Weights of a small transformer language model.
Size: vocabulary 21666, 16.9M parameters.
Training: a variant of Adam for these matrices, 480M tokens, 4797 steps.
MLP neurons of a small language model. Each row is named by its layer, matrix (gate and up: input weights; down: output weights) and neuron, and shows model dimensions 80-175. Each number is 500 + 25 x the weight over its row's rms, rounded and kept within 0 to 999. Numbers have three digits each. A neuron's up and down rows have the sign that makes its largest values positive.
Before each neuron's rows, "fires on" lists the tokens most often at its 100 highest values on Wikipedia text that the model never trained on.

fires on: " was", "'", "e", " and", " with", "ally"
L2.gate391:498531533511510480536485526489482529496474512522466509483526488458494484491511487539483537520491476504502464488483533524489503487530511556487491514497472490469559536539494494462515529519522458489543506507506523496537541515489485488471439466537505470504492470500488536497482486480538510538
L2.up391:451525503491473489464454543485514526472451493512516486493494496506466494471530493505482512532478504488519507462497507523496495481476537494494448495503521529545517499475517507482517460475448491498486539510512511486533522517512507513517488472494456439526476480488536471494503504464511480503
L2.down391:501481484502518522463474481511537487497484503501564478483469522533477471480474493412467470493499497511507533521519500488513493516487480478520495506523507503531468514456501500501480465436491553505456502542503467481492481474495544500518568541467475483494515564470481473531509474523510498482

fires on: " |", ".8", "|", ".6", ".2", " (7"
L2.gate49:523475498506460505483482519495477489531501512511526506551464520518499527493482472492505499519474501488494459500530502503520524511486495498535500493501505452508528485496485506498464523514531525437527485507503477480514466472479522484508526512499530525502519460552476543506523514452536494482
L2.up49:527461516492481536490474502514489491478544484477507480514506472543507496492477484496474518473488484484537464467475481516537532476494488457493461503468504478488494511495468467499483470527548505508505470506488546506516453496477502507461488482478515520510497540520477494487498492543493486482
L2.down49:507477526564447508568506486517489495501529517501537487490485508478496483513507511463502502508455500505508479438510518553497483556507514491488480506485506476478475507459516493486535531431538486469513509528537503500509494547469509506472545494486481505499545482519498481495501523506536492511

fires on: " of", " 1", "t", "y", "a", " one"
L5.gate691:503454504517543477524461505487494511547505491530512492521503490469495545483507534472493499456496520482450475492494530489493516455517514476501500493497483489504470524479496509495502532516480500508469510453534535507553512498472496494522538482507519544524496500521515482454487527478479471449
L5.up691:500465476481531478532513435498517463509544461543490487466523493504503547548554482504511512517517484511545507459481481516501470476507513495508485552481488487560491494511477520480487491518469470481476490506508499502458502509507492499537527495499491483495545513476532518526513512518479492488
L5.down691:462491542511503491495486503494448506469509481527489494488537455505484492467536520519512510483492507465528466499496523499518512521478509480491524517506507490499547546554496514494454535486516501483494480527511534513470486509505512538510516492473525523545551454520495526483552587488494533487

fires on: " =", ";", " —", "),", "s;", " by:"
L2.gate583:510537473484536477502458530505475510469525467495480466462462564478472509517492515496527553513490511514478514497490496490535484532487515495463530501492506506515502484490497468453514550550480490517473548530523498490493492498496469490463516458483507493511494506472518513486462535486526493525
L2.up583:503512461510522523510507517480462500475477456506474486526488505509523526532513521483537502542514479506487502495500448475489462520493518522469512531517512507504508525444503502463513534489469528497501514485520512535496519467450478522493503509485454477479501511471523516499503530478512488535
L2.down583:425492505503445530493497469490494515506487516410488480511515438515522475525491480455490468541500490480503516454485489489479501507489489486489491519505457558484483520475513499519476470486497519530531524491493502514524523505509531530538512521486506477457554520501510480509500480487513508493

fires on: ";", ":", "s:", "s;", "ation:"
L2.gate595:510531504476516481523492496499469468506489475504516448484524503532469525466502532509488520520531496496507505478453529499505476510523491511490552506482502512515497463467496449491502493511465519542461514483482510479520474528517496477485508467486467514467435494478528470494522501487477549507
L2.up595:507502499526515511553476518439488466515455482543487448518534434526521533508508528535503507528496456558461510480486511511472486512537472495500507565515521510484540542513513513510481534470493514474528529540464482500487539512531513548528520471467471519489526485507520562518506461493485532517
L2.down595:501566552549485534488499537495520487531491529427498565523493499468476491502501498489505520526506520481490502482494465453502494476515526495473488482481494537513500515506482533505505493468571490475533502503502503520518493495486532525501482491497520485495512492493491477495490509503450570530

fires on: " of", " with", " to", " from"
L5.gate65:525474522487502474494510448487495492495534481509521501546478504461482535525514504446501536540481511533517461518510508463483548524512459517485525509508549490472484488480501517479518487511502535531444480491563498504495455524475524499511563477514550517532515514531478517505494493509504522476
L5.up65:501496543508482473551488502541572532494494489542525485507468521519474508504490467582553569487538467473522504489462488491499505469557465516525499514483473467457508465498449488476503523551479505529521484519499539489529497549498533465486517493465458525522485488533514531520513504545505520514
L5.down65:500501510534470507446470543486515514477527473496498505499514468498488487471489520487496512466480488473445495489501522506560491522512494452479516517494502501518487526480477555491469504505521514474498496539493522547482491509483558473509476523526507552519506511501488516476520555479483561515

fires on: " |", " and", " 12"
L2.gate425:554503490478523510467464499441549471513531503510504461530505545483514550475519491508494496501505492497507482491441481488487503511519505513514518502464528466504526525510485518487465549519508506477506476485505459490492424491500493481489492540506511537462466492509518501456488525474536529479
L2.up425:522507492482474508459477504465491502525493446499469492496496485496521462508525474509466493504541456448542487500502515502490473519480462482491519523475491466530554469534494491511466478516509457475503477507487507468500501509444522547448470515480511500523502482527494480521496490465504559532
L2.down425:493501469478477467535510515484488478517533463495499497482504502453497476524500489539496520517500480496494442500509502525505492507494516500508515486518503478538511517521500517498535493470563480489566500487514480492514508493469484543466502516492517487494460475519522506488489558480470530491

fires on: " =", "==History==", " in", " footballer", " 5"
L2.gate569:559500500475485526514497517477487498495496510503544496482519507541490525468475494495498503546497522514503458490487527483518512488514526468518522500491462498460509486497485531450488549463505525483515514495538450492535532507528497458530574543466506468504529504525522495517485444523489537503
L2.up569:506505521533501442547510480486498501490459541518507534517495526533456521484511509502520487465499506488508508520516489504528504509462535507493508514488493474479480509501450567473492506443503504467482515500505482525532456515511463479524535528523512478460509520542497503544486517543527498537
L2.down569:483536494524501454533500460481489519470462530511506517502457525534502462486505512496540500553527529511503504491458475485543471456482501482510458480511455494514504514509461548462545522434524530475494555533559468489550454489559472491522522528489503471488537530501502501508507496489492495546

fires on: " to", " in", " and", " by", " 0", " than"
L5.gate269:502462502501484542465480506524508468538519531493537502470512478491490551523519563482466520478467521514520478451518539460491536510467509522494547514480521479500504463472494474465470491501482501501458503486497488547546505510466531461525457546510534462474481503515473481487502488486507468456
L5.up269:509494466494496485455470484464499532496470441489536491554571489493478492471481491451454479532508507500496471493484507496484537488484481525524522534515547493542524507496491471476516515506443538507442441495484544520517504489485536473441493490505471494520470460493512514479494507461510507482
L5.down269:488515464526538487520551516521520514487499497495477522472522544461504516516537543499525518488500502494536520475521524482526463550512497498553434498487493494495479529465484530475497527499505494473542477504513505490523508528469474527484487483518472503528524514518481554519429493526516508496

fires on: "\n", " of", " daughter", " family", " native", " National"
L2.gate92:508488470468475478457486528454473492544529477518505523530496531457479540496498497511483537499506461485497494505488514483475536522528468496476513493509489484496548490421488457491522536507496513516472512495474518518483458493468533502442500489453525516479459499471467528491469502517583483483
L2.up92:523527528521472427506491491462491516483521536515496489483506523466473538496508467528508479457551496521487494509470458497551517503502475501476507507546454498468443528477498485513541519504496475481527526496459530508463475483535515484468498525450546489543491516482467537471504506519511487506
L2.down92:523495518510473501543510483502479511487474539545506484486472515523455525516472469487505476454517496507528464498490471472535460439472515461504499487508475501480462485504489514492537460517488484512518521476525483486437490508515485460481467512466512482485468515532489504487516492497489533506

fires on: "\n", " '", " “"
L5.gate452:506477520460484521502519508439476498509530481503530477503540518482488462489503494490450515463537479511493459525504476505488534457502513517513535463530520524446467490494507470494488508483510508467505485490492503516517470483543488474508503487460526506526544503534444490516487477520503501464
L5.up452:483512512534481508526498479529490498516450485511483484500497524501504458556513501478475509472528496464480528536510545520493462517537491490473458495528495459501519458496481476445509484487514526523519519542480479519520489487452473509501515466508505499530480508474500535544496544490452513492
L5.down452:520479478531525538477489507538517478481544489510469449486487522516526499530497462520501513509505481477514505508509506472486494495507538497531478513544462519504451503515525484479527501495502525519524522456491472503531553476510488505560522510473490519526507437520534559513555507498517478514

fires on: " ", " and", "ing", " school"
L5.gate180:504485546480488465521507441513479479520507504517494494480539535533540507523491486463475507504505482498481497526474526498512449470491489488503521496485454504507463505486487483544502463497516486481527526490529517494453482512518543493471488471509510498437519518497529542526497474491500499501
L5.up180:501504478458472469510520510500475491461456523455487475513506472502520491458515548510463487527534515477463510484489482493488496518517532508513466537468509495482475514528490513531497488537480435500482546505528506517494519511515527487515507489501468552496502492516570471488531496499454530484
L5.down180:427544433527536478512503490475521518471483505503486508509430470465468467497531508464519510465514532530520522484538502475468507489464537517487504497520523554498542488509515503455486506539510525528482495504502524482516525473488464549484450520534541510524555503539481477489465499503552480526

fires on: " of", " and", ".2"
L5.gate322:515524522454527456499530479465463474485512515509501512480467535491458489504520481519498525521538517497510496486495486484496488454538533457506478505528452505523522487473499474482490494508497507469460491521532514490494457528478517508499519431521496504497486453541483498497489541469441499480
L5.up322:501490498539500514476507473490515564523510518475493476483503550493517544540535482495527514505506508488474486472481493486476551500510462513559486486450479507530525513527526499465535484488465522508503478502497456455498506493479479497522464504526456472520513487501542513516493497514509522524
L5.down322:517503466521507530538475512490500504524521470523523487497507512511549472523476541474505503508492510523496539500469494531502454516486514493496564551515531541524472487529489476514521499468555477522499541457532514526507534506529497469540500519529503550479484522484512538482502461469514476506

fires on: ";", ":"
L5.gate352:500536480521551497538475511522503487500533483484527465508504528486468524492488462471476534501504509480489499470538503458465494513508497520503538526514481500503512494464484490501540528463514553530462459539547518502548499536545482490455497460500495478466482514539525518477481514516486520494
L5.up352:478548536517478509497471529511484464480493494513499492537478521511462526532491557503531507517507503475476556468484487487489497512524465503531547558454445498525512498479478493495519538497495534491500508514510483540501496531518490491504503489514543485451500444424531495503482540513520507501
L5.down352:550526472504474533487485544495495524522465451545505517510486544516503490492501514500484515516461486459491511464456481486458496512527512522521520506480491481521506462477482479497507462475497495499501500528494514518509503492505515484500510485493487520481511455520473503496532509485511478517

fires on: "|", " The", "4", "8", "7", " |"
L2.gate139:512485500511542482503520490505483491531541481487475458525503500447475522465513515485492521512561492462545473513532494481515497506514467490539533509541518519479480476490503497518484558511479461493484444467561507472490472474520486514438491509518512525482489479498469535517498504559484476503
L2.up139:505459506501525496487518512503500453503481486488479528517515505469547486506509521489480481508498483456511485542506464494512440511495526492490475521507515490505454478495519471512521527463465454475487509468568506486490497455503438523471515485512418489480467497422545523518497529484486477511
L2.down139:500480509468498501495482555473488499469442502484463544428505514518547467525503505456497483482464500481515493526484487484548463508475551510460469528467472510520468483518487459513529455464481493520480503508480507481512506485504467494521510500498452457474487525464560511490475490435551509464

fires on: "\n", "is", "ie", "le", "ry"
L5.gate136:526525502502532491506481516480461516508502541523498499452557438491468469481470493518522501494473494482526464515532510514500564465475512469538497477523481504474516516454542520464495481478464505507478513509438505506540502529502516519469497484466528494481515476540500492492528498526555529501
L5.up136:507497534513502519537508486465503507468518499499501497463509519512474469485497518478527495517484493486478479492483525467532515515488509523489470523530519515489479481496528478496457483483505495523513503454466488535517503501495493506526556449501512497498513458482467525578479515488474494501
L5.down136:469480539498471472510510505525527487508525455501475448477482500484481539473512514569521494534545492548497519501524534534488521534475508503486515494507481521535470528541498494502497507510474511511529554535502493496522468528525489529531525491452493509477522466475509497500460519507484537503

fires on: "\n", " |"
L2.gate586:520463507488518481495494515503465516508492505491518500552546462498482501502502498455460529498501508455480464555524533488481477505513486517516508487507495493538521504522476485490483479497525559483449456512491491492538496493465532507429550494487513516491521481509470529529525517482488545507
L2.up586:506482559514501459495504498484481457524549452491500484466501507503551501493501480494526478517551490441499516496536478501505498515500512462520469456499514516531498477539554477526471468507553500485506528488493419485475491472455530479513496460475530509505468478485490544491505501493482466491
L2.down586:489484475516511480518484506470513504522497475491487485498516481494536511495504462522487515525510495483501475517488483506494503546498483489540482513479504541511465481552493507503502495497544492491530512450486448509462453479486519480545477500489516484509452499510504543527534533498499511513

fires on: " \"", " \"C", " \"a", " '", " \"D"
L2.gate245:516468491496484493552502473507483488500450488520529486427484505499485520467486518530470513505510491522495486523507487478528480530493511534493533500472506507475498542483487523478539475489516511484488453446500514476555521487490482462521496548510483490499495548519505509552476523499518494463
L2.up245:504492463499525449486536501508475479483508511493495511495508507493481462552477525458470476470488507497488489545540467490553515495497530496477495460492465486490497530501504482520525483512527509518528500514497481500478510525479454480518539467575469462472497501538493526498459497508508528491
L2.down245:460472512456483521532518494486483516504494510503472490499450498500494504504512513515437495507498475498464455519504502514499495508477461489517489479450478528476450512489505484507526436499498527515526442539500527466529526505450497494511498512530446492496500517487469523530512472511483493476

fires on: ")", ";", " and", "),", "4)", ")."
L5.gate535:498555458484553490445454524518486517514473488497531496546459491476503514481536503527453531480517535468482535450489471482454508477488482530523512516516487523470490481453485452487482517532506503497499473505475504491517484494535487483473505492529514524489509492521482497505489535518513489477
L5.up535:497509484527483552480447511491493510541509467475493495489450481498481464462540489488460545555484545514453485465510499476510550525499510489459553459509480530517449485450481473502479489504490493504530493537529466474535485488521487519481520498492472496504464520530482509481447472500508487482
L5.down535:496535476499511483511495470522493529531556526491497523469510505539508500498508510552518501482504482492479446523482493524454490510521457493513521493507509487483501489484485508490520512479529482493528481490540495477507504505508497516485472490564515493493520497485508503481520423492556535508

fires on: " |", "|", ".3)", ".8)", ".5)"
L2.gate213:522471447546505516454483457531498493517494515501513479542491508485515512495494486460417528505485491482494482532538484447506505509477457511539550487532474521507515466510509497521459509560492505505476491487523483431518514523503490481506487545495542550482554527533524485480511460513533526502
L2.up213:499515457523491469485511496515451492514486502502443514477477490464495457494484518507475520507481488460463497525554520477472455524462518499502526478464521479543532485483464526553487504503489515504494487471469489501514489452493510560494511498512534483527539516492537530454498487487501503528
L2.down213:457505527469521508484518517496446495474504493433481521495514511497523471494437489487525508506498496463518485503518497522523461529493471498467491517506548503510474490487510503527524522470470497474502511521503525511484490469447482515470512503493504485524489490503498537453475518479511477482

fires on: " '", " $", " \"", "—", " v."
L2.gate459:511500524497522489503520452487521509499518509490519462448491520463509488467491496478493540496511464500522486513517462458525494504481484482533498496423449521492528448512443492498500471509522534504502496506492541474536478561513501485502521497511485483513487500528559511494500492483502532504
L2.up459:507514466502520498532524478494501497463487525489528455473519512485504486485530500482524518500474484502514489522529465499497499480471524447534463502468483532463530517514451524519505479468499546470524521522501559470496515533500498503504546509515482484554507501523595484456494494497507534482
L2.down459:453533474490528477510486478478499513464509524457539487480504475526515455522492481497527509517458468469498508497525453493449478500474518461492473484511520496461484491490470488533522481483487527509531514539543528506518511506499528502492515521534498474541508518514497507479473509503455531475

fires on: " |", "″N", " in", " the", " office"
L2.gate560:498483491479540500471484484472508480538541528510512466541529480472494500469508486469482522495503524488495476493486530435499492540496486462523541486467499512532507460491473531480460466482475513477511494492527455499492481532545491444530492524485496515483444500543495549564461497496516533465
L2.up560:505483524483506517549515491440488486493509506500554510493553496515479526461515472513530467502515525469500479520526518478513484509476515505511501535501499551501521504526484474501508500448523554429487507501477478484477499495486512485523474521515525465495474545481538509519509483499506527481
L2.down560:515495495486481537556537501479521466493512492547539505482550529507497511472500472506533491501507529482541446491486515503510498445490558517500461481475513503476497531508484473495532522465514518470465519489473463515483491487473512495512501518542501454508482538477526496480487488508490500502

fires on: " would", " should", " may", " could", " can", " must"
L2.gate504:499532483570493508512481489521493518503496505526473496501536495511485484468510535525479508497503463503519511455483500487542488512495503474509522500488491499488503537497484481478515526507505533519538469498514524558516486534508497469474534454506489501465489542536522507555491495476531516487
L2.up504:501516519511471492501516499554455503484496497474499450502486467471486458516470510510529521471543476534511463482491459499489518453481505481503543491453441456472494490460512542482534479451520538477471470502493500557508466513501501483481502505517481481493512502504498541507484510462514511470
L2.down504:448532470566493500517458512502489529524537503523477472487504492521522486482516500508468505493496486512498492483507507494516473558502530461522526502535515459507500519503502473477528494519522539514529474525514485537497483500501501506497522490507499542485494518534526500551483486489515481486

fires on: " of", " to", " with", " from"
L5.gate311:534505499470545501514506470501469495454493523513516463480534513475454541515509517502467518489530514523506458533489476469517492482505491567511513519513498504525478516504514515495487519457478511556513526447522508493486493487518511493447545455493505515493484486528524508471470526497529504518
L5.up311:529495537483475483561483513481462501503500483520514502547489493523488554442544474502504514456532476481547471529474458508527504511467523507498505494497492524511474512558510498526510452496489540531518447503477506457506481518482512493488470497448489522504492500518502504476499529485496505504
L5.down311:466485533511469479461475520496472490474459530451477501487494494542459557488535491535546470485515489514519470497478517523521512498514492483506489484489452529494543494531502494465502444494505506525477491520482484478502473526523504553499510526522516522514525509527464484499492554514498493513

fires on: " and", "/", " or"
L5.gate22:480515504475509508477499516510486544505508535470480482525507498509484511523548517494488509549514526474479494511489490471501460514542539505525561490476467482487501507446515480545455474492483540489497523525485500498551501516492516478493496509503488454472529473496477508529466486564483480505
L5.up22:531511473480514507471459492511451513514523513479464513493482436532507506532500485437457496517543494478519485502525496476476543478498493496464503494502507464470468490471459483512454515509468480531465494509529477521525497478527536462463508476487464520491470490524531509522480506495486479475
L5.down22:434534505499485498488508501519549502540523494490496539519490530521456506490489538503536491535489504465502479533446515517530485537494537457486507520508516543494548507493508527493510512504537514500520517514517509494497524478491520482521484502498466459519522455508502522507501499535495539481

fires on: " of", " from", " out", "op"
L5.gate463:524474494486522483523451485482493489565528501517532483483487492481477524492504512513447562533521506507536505526470498505527499522500510507485508533474509488549505479522513496503481481527485453538484487508523499478503475517510527476478536494487502484498491441495509516491441496517510538502
L5.up463:499449509512487519528519460548528520504519464524515530483517520490470508498490510496501526507479473468587499508494527487508508512499516468550514506467521482485534466493512510495504509484481452453498540528488525486527513506460509451537531546528522438499536485505493506532489511509509505510
L5.down463:498509543509486502518511511480514532505528429513532518539505528499504488486481503490470499552513514446457490503496510497471483500520483509505554483479509488484491508515514518485479529502551486478477483482528498511531534485496494480511508507487527490489488471493497561509523484492465514522

fires on: " University", " at", ":", " cell", " orb"
L2.gate53:531510475509522445459500510476491501512514537495462498517481515462492502507445449479476494510520494490498491455550486494536532546475478504501481485545473491474463514493477498470498494491514502499530498530501454484510505487491488459479522502476472473548541507542513483533496472472517498528
L2.up53:491466494479529496488500512476480512481474487473494528521528500533499485447479441484471507520495500528501499481521437536517501525546492486521541519468488511496510507486497483509569539493524523503512526490530540480509506472490496504474438502493502463570484462525476479478475456517507504562
L2.down53:456482534482516480509472469520462488493506503474508478443522479500480486486479485481475481539525530530518505513500507542511498489527481469497509552523516504494466503511508485519559493463502491498532551524528474492493509503503520490487513520491516502521500462494501497489498488531514476487

fires on: " |", " career==", " July", "\"", "==Biography=="
L2.gate389:526503503492592506548480481456507474538485514489522465461514531534481478447497506460468517494491502491491467512507521500482523496506471534512512476481485516472525488523458489486493502534476497474480430467511491473534483472495483529478463514514525521523473503502466478447515486503510530510
L2.up389:501459495511506516574455488517516507473481504493519505493532525526513523518490501496491482506485489514505483518523528513538532524542500540525503499489520509445529539532489476508486484467506492522493453515513486435541541486479484530496516463564488504522498522531469464482540488524484494535
L2.down389:486496513467453510511461545527472530450525524491468545522494459501513535573492517507473465531490500503504489490483473508491539530514511535495472512539520470526531482512575508505498492471531508497481523480484521535512506495521516510539500488549472505497536528538527492543524487508483501527

fires on: " |", "=", " career==", " ==", " signed"
L2.gate305:550515512460540512488451495492483482545516530504540492520471497470489504488512505485460560487509508508506478500491500471504495496480530499465536491473461474528520528491475490445524526491495476538481478481545511524484467500513536456490510490519528488474476501525483519512455504524507532467
L2.up305:508493485494474514530481493491519486459532459479544510500514533489467522474469490520479446469452497553517444549543536486525531524494456496542520521499528489511534514507490513463512510504513500481509457508515513478473545498470511501518442460500530532509499502528525444518526483519518532500
L2.down305:509471500481453505527517466482539495435518476555526504487533533519480529498491513517551449486480501531496477540516523518482537487530464502521493485511545480516543530534506522500507526517505500436508507505507515462486542491462517489485456457519520540548498501506530436475519501501527483497

fires on: "In", " In", " can", " |", " we"
L2.gate440:504525486520545512482524523523509485534487539505489467498500500493489498527476529487528539506479462509470474504466556497522524498541508516520525510450497468511501511529486500499489516489528526517479520485559496486488500535485514486496494511547482493508478494517540487508512498467454518529
L2.up440:502536492500499499529536520517524499508471514495473502503521465472478487524498495538484482483474478520479475532476514520522514494505500484483513509484460526506479545507493510492545524452477543477517539515549468503507525508485509514482431504522509477534492503493550474494518450457492515516
L2.down440:491540519492495500511501512445535517482504474522471505480489480436478455489464500494449449487507501508463460525512497525544466492491487492484468516515506550511484569476491529503539517476463532486534533581501519514504481496537541504478450542482528468520508516513518524476528490477527489493

fires on: "ed", " of", "ured"
L5.gate546:508474535474502478496498493514511505517499476490538543484488514502502525522522462470477485486493503517490483553515529488472528479485507462535490497504452513514497488471524451472472457510471534510498496481570510543528481537514495508548538491502507516472496482546479503477460512476465523492
L5.up546:496470520523518542515497488547552507483496482522478480509525490460487498500516485502525524510492513469518492511507497459529503432531477531497499502468491442486537488532481522509473485488503494473454474513502542492508490510492471461502474518485461487483453484512524490531532552428470539552
L5.down546:528509481521479516458513478471510478475481543481523569521511512575519461507492486476509466482479487517512487476515511514499441539454509469491499485519449527492461530507526516456489487504481494495541488474527468554497513501483543521534544513470547490490488525521485463466521510513533516513

fires on: " and", " &"
L5.gate591:500486494483529476488511492495479494501482501537501472498465472488484503438513503502530533515513492515509486538493516501502507529480489487526535522520518447515540448516489511464482485474473461544511510477479452543505537491500529471487502508470526501481485486537462507504497459523532482541
L5.up591:484522493485485505548543483464494535472462466472526502493499467507503471481508480516510483510487520479506524519473511501518470490481499509521519509510511495531504501527500477504487471498505515492508522529460512467455518529510491494525510484455485473606463486454548479513526466506517463513
L5.down591:453473515486506526482505514486507470444510535478517535512507517507489506526512518507475448475510491488513482530514512532511501457529484483490498506494512497512445538481529501500499487515490519469467476534488554458451521517490499498485502529521470470543518541502527497480463519481504519462

fires on: " of", " in", " to"
L5.gate429:536500510469543473506483508508489498509534510486563527551553481475470530514522494463502527483497515511456516537503488471506502551486489523467497507518491484492532507520506473454514500515474480552511504473514478512532440502495446483490480497529498497493507507507492530529485494485486462460
L5.up429:503494501471512465503499462495548510470511506486520497515534522520519493541531459503566504478530505498467510548488508497507503487549510499549526529446529484476476507470502485494536491501515541465500468561470532501487465523502468484456494541532471488513470505517481520498514529468491509516
L5.down429:522464477456521521530482474486535542463496469533481481472511533506525503518508468485524466515500510492479482509524479514519477457475476521532482502462484528496466510497473493516493499483528493459518482554520506471520474511500513493495418518495500519486528481499463489508509486476490496541

fires on: "\n", " in", " the", " and"
L2.gate492:504523512485529465441452514502475525560533518472491490494500479516467530470517491510492531488549520503517493558501517501518530504504504507512551475512500499511465509470453491450489476507474522517447551508518478517501470492514486467511550487475498550449511517538470488520500507525506517460
L2.up492:488514492474504486479449509488506541508505546502491513475504504523506537465552453485504479493508502466487526540526504544519517519482514491520508514511526483534493523520461494477508471502495559478493556554506478467481503508491499476527507494488462504466523529541515510492515478506506543473
L2.down492:512513516512475529499494482506512505480511495521518521469469550477487525517521458490508479551452500488510505461532491530521504481490478477484455530494501485506503504535487494506563486515529536487508509524501496486535507487486509491482473497505524451486503498523522514490502513482494509491

fires on: ":", " |", " with", "s:"
L2.gate143:509488505513539481534473509477504501549482504491510469466510526529509553459494493512494523491522514546498494481482551515528504514517512495478549461473517515507519504460497479474501500526530494518547517454524499481499533544501522506471483474518488519491453475477503500509466504516475538496
L2.up143:498512509517500543529476504465492513499484480517506518536524473508498483499505483510470533488526490508516470491468496491463462470555481492495501520513529474502506489575476512456478453508512499446544484491491483448533503487492513505513451511492535490525522527539529555497496496509473503513
L2.down143:549493514479502465502517499472495498503511471500520518486548500534519523475508486496495547527494489492486490512478481508501499507530518526512500524507521502523448514526522563527482496499509544525482527505540486518513518467498511469505469496506460524515516532497527516543496502505477552520

fires on: " to", "w", " End", "sh", " newspaper", " games"
L2.gate70:508496528548510497528505472495522496496462481533503497490512487499510517492499544506554503494513483501486516506483485491472484526487513540485435478489478503479520506522500553464480488463485498485496506504515492560465503517496501461482543525525512441472496514498526501499466481508543471519
L2.up70:503501477494478473479500479525540502477521516514512502501512500464501494516517464480504460479516454485515528455485451503551469496507509506548458535489504508505471535493477492562458498520501507501530484522505549470476468510502528491473485500559453509534483517504503455543481475498537504508
L2.down70:437536474480492485437497534478512527533515508498519480509464515515493494483493494514467479486494512515480496493516473511530505523544473513542531538496525472506496501499522487546491476509501495462483484505533538445527483474501476527526465487513498491542501496546487502486539479532485499526

fires on: " of", " a"
L5.gate646:510496519505479481483523471486507522527519449508493513492512528502501485488521464476488490472527525485510494531489485489521461495476479540493478488481503512471519449472458443486494468543494480525483464478499519495507465510477542501479502488493538511534510525518494482468516513500447503460
L5.up646:502510474495502477442517494525540475435487467472494498518491478514546513492476469481489507488534489487526500520456502472489505452479530444543521505485506485460521483512540484491512571524484507501482521487505475557488478489456519467486479488520486515480453486537508505497544500490480518464
L5.down646:489493525506457504488489471467492502457488529477472483469472506480495497499488497521472458476508477488539486499500528489481480510485487499472499460502467504464523485472477496491484489489459519487486479525475529541478488518489537489500481493471509467492552491504507473513505518492525476489

fires on: " of", " in", " In", " en"
L2.gate249:530485481501492531482453491529459522528549485483522542508503516511517534525490497494454518483445493521470504500504499490516546468510484533508487502512446426468474473501504491476528517528450491493469487500514535499508463520531472453492523501515511535484494524482518448457526471487493541506
L2.up249:516538495508485488469480479506495507504548495490448507451509497423537506486518465508492494472539509499490502502482459544553494469479481534513563493475478481526481552482497533507468491524480520518483473559510497507459461516519513506461497487546517510510482549483470524507542497486455506484
L2.down249:444542485540494450506527485466537514507493492496432463440478497496491503474509447472529493493534434481528542533484454515491450515457483507509551481479509516538543528452515540491467471515518510544511507541515498512491511484515524514474491463537496538472491525480454515495522500511519495493

fires on: " to", " of", " and"
L5.gate606:521512449508526473493523480560455505526478499510563463508533505485470513536548528538467519475447522526474492503523495481489552501513482503440496529487477485504490451487522471477503519553500498527474473472555482503510519538532514466532534485458503464516522501527505488487473494493532478493
L5.up606:497528461527498479525518534481500511540483491503522498497512517490494503488530485502497501570444496483530503498486503510475511540473465490505528493486519475542512513476477521504450513535482496476529479543488505486506550508469548474519522518530489478536508483516492515502513469512519541526
L5.down606:508502506499509521510534510475480520503498488508454534488516458485492465488534493471542483477550490504519508475468520512521495460516535504512505463453519517508497515550494482488476493513561513493510523563469475480430489480459476512518432475480516495513492476476500496529490494457458509474

fires on: " during", " =", " During", "==History==", "During", "==Description=="
L2.gate415:524545485524525496519505494513483492517494510511544534492484534511505504488486500507519493471456516462483471474498495505526510495478499515507549444446458465494486462465456526452500504540511474485485470443522493518511498543516496496472510486472514491452469503505482522547510507475531516498
L2.up415:500522467486502487499475485472482503501518518502530517488555513518541449475470482530490489476479515475503485482483542472470532480451502500531545517510450445485476471550452514488489520491472454438514487482503510535501464522500460479488490533451526492478506507514524517513506473479514512513
L2.down415:489489462522501518520470491503492482492508519483496464465536547501520466449511534516495496483480516499523500451487508529475495526442529489544522489500486458503466520554466531490513499455509484470540475502487488492466498489502474512481483524448529477507497501482481510514504494484476493494